config.yaml
hidden_size: 768
num_attention_heads: 8
num_key_value_heads: 8
qk_norm: false
attn_scale: 0.102
bias: "none"
parallel_block: false
init: "uniform"
lr_head: 0.00392
max_grad_norm: 1.0
schedule: "wsd"
decay_shape: "linear"
doc_mask: true
train_tokens: 902600000
MLP neurons of a small language model. Each row is named by its layer, matrix (down: output weights) and neuron, and shows model dimensions 336-463. Each number is 128 + 32 x the weight over its row's rms, rounded and kept within 0 to 255. Numbers have three digits each. A neuron's up and down rows have the sign that makes its largest values positive.
Before each neuron's rows, "raises" lists the tokens whose logits its output raises most directly, leaving later layers aside.

raises: "en", "u", "ed", "ers", "allowing"
L5.down62:173066113143163116119057077171097079126190150121192028119129155202141140124197147158114113124109100158111200175056148066158091126153105210118185194152065134106139145152184122126129128137127129120140149113096136040150100156134194118091139135176155132141066157193086150092124135148177180098127117093132137090101120140185138143082113118118121150166150114156138194129063179143148195065150

raises: " them", " it", " these", " him", " this"
L5.down714:136114119137139127105161096133173082130144143169146153126127156097142128123187110096116157146119151114148158114130064091075116133143095122126143109138115108139151102106124109135102201197090124130201101138131083147083160076125136128165023080133113161104142144157144150124068162114200186123115127190137089138126158198149121115086115120146193138164154122135122068089124094118056122093116

raises: "try", "tic", "ica", "ical", "thi"
L5.down1085:126184060131151147167134136122106119131173108122192181075160160088181091124108104149116137175156157100143127123129206150125183141109138079145150122113154089109155094098179145094125066102160125124148158121151084123101097125114179141180145142137125123163088107106166065129077155176191109100114131131086107125110077104141123185129135107105127143124110135116150114080129065099128174088153

raises: " him", " them", " themselves", " each", " other"
L5.down1395:180148133164153147167096124137122103076085125185137070141187113167158115111138087121172109171082187098160101124137086116126098121158109151132153097189107151105161179072110078184163098136117104138091111170072115132091130133147132112097124109173175142173128101103144137111127099135107099144126128115126088119105121093118157156098118103137116142165139128109152093106088175159130171168091

raises: "ors", "ion", "ment", "ed", "ping"
L3.down586:155131178156119072085166141144123094130163100146158144101133103111120102100139148109046165095139182056105131145118110138101131140151090109150118100124126130139158166093099167099144091138138175149119146074086128129183077172091116111088107151163160097164110089081239128119127152144119154154145141086101129041154088150105127164113158083134079169100168172121133105112158048102149161169110

raises: "it", "ient", "its", "ty", "ctor"
L5.down1131:117105123155148047166165209113127147228097103109154099159131103148146116166135130107175181114131112142063078084129114071118158139127118114153125118133151109207135108166186122090158100119082107188159115109087153139177178136134148167102141153110150086149143115088105125123093062112126118171116078158134169113157121060103143151130150083157107125195143115130078105123097140164085178174086

raises: " this", " there", " these", "ack", " while"
L5.down98:128172090077135074126122141130146078121127150192165144094053082094092204141133120126142129111120120102151173118153101151135159065133163143123105105133116102135186132125178132086173165157137117090104117163098105175112160101141129114112150167155135146087147159067145109138114062113161158194177105184115149090123122124116104127095115095129102130119153106145161113117102104155172117150092

raises: " be", " receive", " not", " have", "n"
L3.down198:120158135122109110137172198121101127140113123106135166158051111118100160105136126128141100114129167126090069172126111129115178130120123145148074115126093191121119094123116151114087094092149154140089122096144193144168185082100060118173128113130164103124160135132064132080128077152145140120147114127111081170118173125150136132110139147152135147125118091153158121154137135097150107141145

raises: "ivity", "ive", "ions", "ion", "iv"
L3.down178:179163152117150095143129097117050131180151142132188110087111106193125150074086094125098086186101187152155074135151125121115079083139141138102120099186127100123122131141093164104084135128156099167058108094114159171092105172112047138168110126140146174122153123059122131129126160048125107122136050098135081139110113146077068091173149111045118163162117179137160156185117110125099151170100

raises: "ical", "ous", "ic", "tic", "ice"
L5.down1599:154099114104176158094141130115099225121114056160102112078147132145141112152130173071198079185140155100114121112159117101081083131088138122088092087116107109152145104128154182120158176114141106117146158128138203126119121090119197087120080140082115114116099133149164138140109152049152094084116122072098092125164167132096127150126147156159098093122118100116156163149095089111170139108106

raises: "eth", "ple", "athlon", "via", "gger"
L5.down1687:150078102117181116131114069139103087136220127163181111094159133162113165107111120137117167156097150068070118099113161133154104096168170103164087140129171167066080090078137159146181099120155077147173136094144167112124116119110095195148137120135092160147165150064158064102120119159043133143148139125135178112089163130122151149121129148118090138128108123118134138054131183126094092118150

raises: " years", " days", " weeks", " months", " morning"
L5.down439:068089118201140094159148219108114115101096116169119101105130240060115084199157073083113112177109124135138173144113120136122121107148140146072165111118142088123125159095103168087121202097130146119143136120060127116150193111116112114130188059169114150113092143156127107131136116099175104169084149170169052053140152141135165120138138129128115147117130166165104097131077115134189090097109

raises: "int", "ay", "ney", "in", "c"
L5.down438:130157130169082191146130133084119104107110108179170164150101101128098104109125108087195099160173160170112145132126228123134166104158097110162113131068118119129177070105120225128172144095109135110140156091101143141093073068173069101076137095095167121160124174106128197127133116228115103140074141148104109095098053158131069150121098156040124181161109155117127066120150131141131097118146

raises: " have", " be", " remain", " make", " include"
L5.down975:118197098131151114106180183152112141113131137101150144145074145138073172143178125120135141144151128108149104168119128112094112108151121120165095127155119155144151102156104185111127085108120101165133095108164167156115138120095101141125181124104145162109143105112097188088143146171150151105092112129142125120122168128169119125084136149151119206177153097106158178089090133080103046154136

raises: " itself", " themselves", " them", " himself", " him"
L5.down366:132124062118152162121184129104153127156062087198110121130093167209146133129087134172173139116121119130118153145105112174089139112100117138129109109091078123142093111109148137094146117138125129174216142157125109093058116132136142158107115093136153147167157151086161178136092086119122199121071121137109124155139108154186149136086107117129101107155163066135200136045075130131083143116087

raises: "ions", "ion", "ional", "ed", "ive"
L5.down557:144171043103179131145108124161084069063184125080137107134156106139133117085127087102109072127136133155075146151059168127128123143141101146085173142152145090122131126124139091104148145135101206091099103105160105144076173168141119123139079168132152128108161083143146135148082066116160146160110160128120130080094102112133107084128113126141118126157150128132149167084051209148136125147084

raises: " others", " more", " years", " days", " are"
L5.down1728:149099160105129137136147126143178153127130122167132086142126120105132152130143155141091120129138090144121167073179127152080073121189147111147090107089059106138159159063105127088095122140093141120080108165079129164170159141057176128130104151152141143158108107135185091157073088180149134114045133119146094112117135131158116188139110128159092119105085066081159143100115117129137145133096

raises: "tive", "bil", "nt", "nal", "sco"
L5.down466:080154158118116153098135126111139194128096106170100104111094125132107119167085146081035111108072102179161162083113156195058171139140111140116155146126056144116151129122159133095093107137105149143100125128157163119169114112106112130158090169137184161185142135143177117079146139141125132144097135195106138132124097114153119069149187102093095093177110107111113113081074151146165116142179

raises: "cher", "kel", "king", "ness", "cho"
L5.down1476:068049135132160097125127106074114155141145165150046093113186088107139101091159132150096128118148094124155117098131114115178099146124034157051126089078105146142085076185131087062191150130087148153106157118104146143140139154045116133144074078146057079164132134084130125099108120095182152109183110103079177159118171170187120153125100134192176136131163180140076118128087181146161142140166

raises: "ive", "ative", "ed", "ation", "ious"
L5.down420:175150138125095092099133157118098092102210131126093121084132128117164114119148166105093144160112094110161156161149121163124141122111077170087145087124133082119084135133173143162137117113139077147163129075136112155109173142151133130089077150147138101156206142138106116132158146104149144169099086108132112129119115144203156130163138073144075116073140146114208093062085198136150110119178

raises: "art", "ard", "ov", "ter", "avi"
L5.down396:144142113108130134186162141176141154124067077143084068152134104113214134104121134150130072136099076173188123154096134142177098106122137130084119074105124106143099107167113150158108090156150164128157160112096149145114112079168113110126192114138173138189137135153110119092158163122109157138144159112166167152169194151196122090083135153119123102111114121119150146148101127135089095074156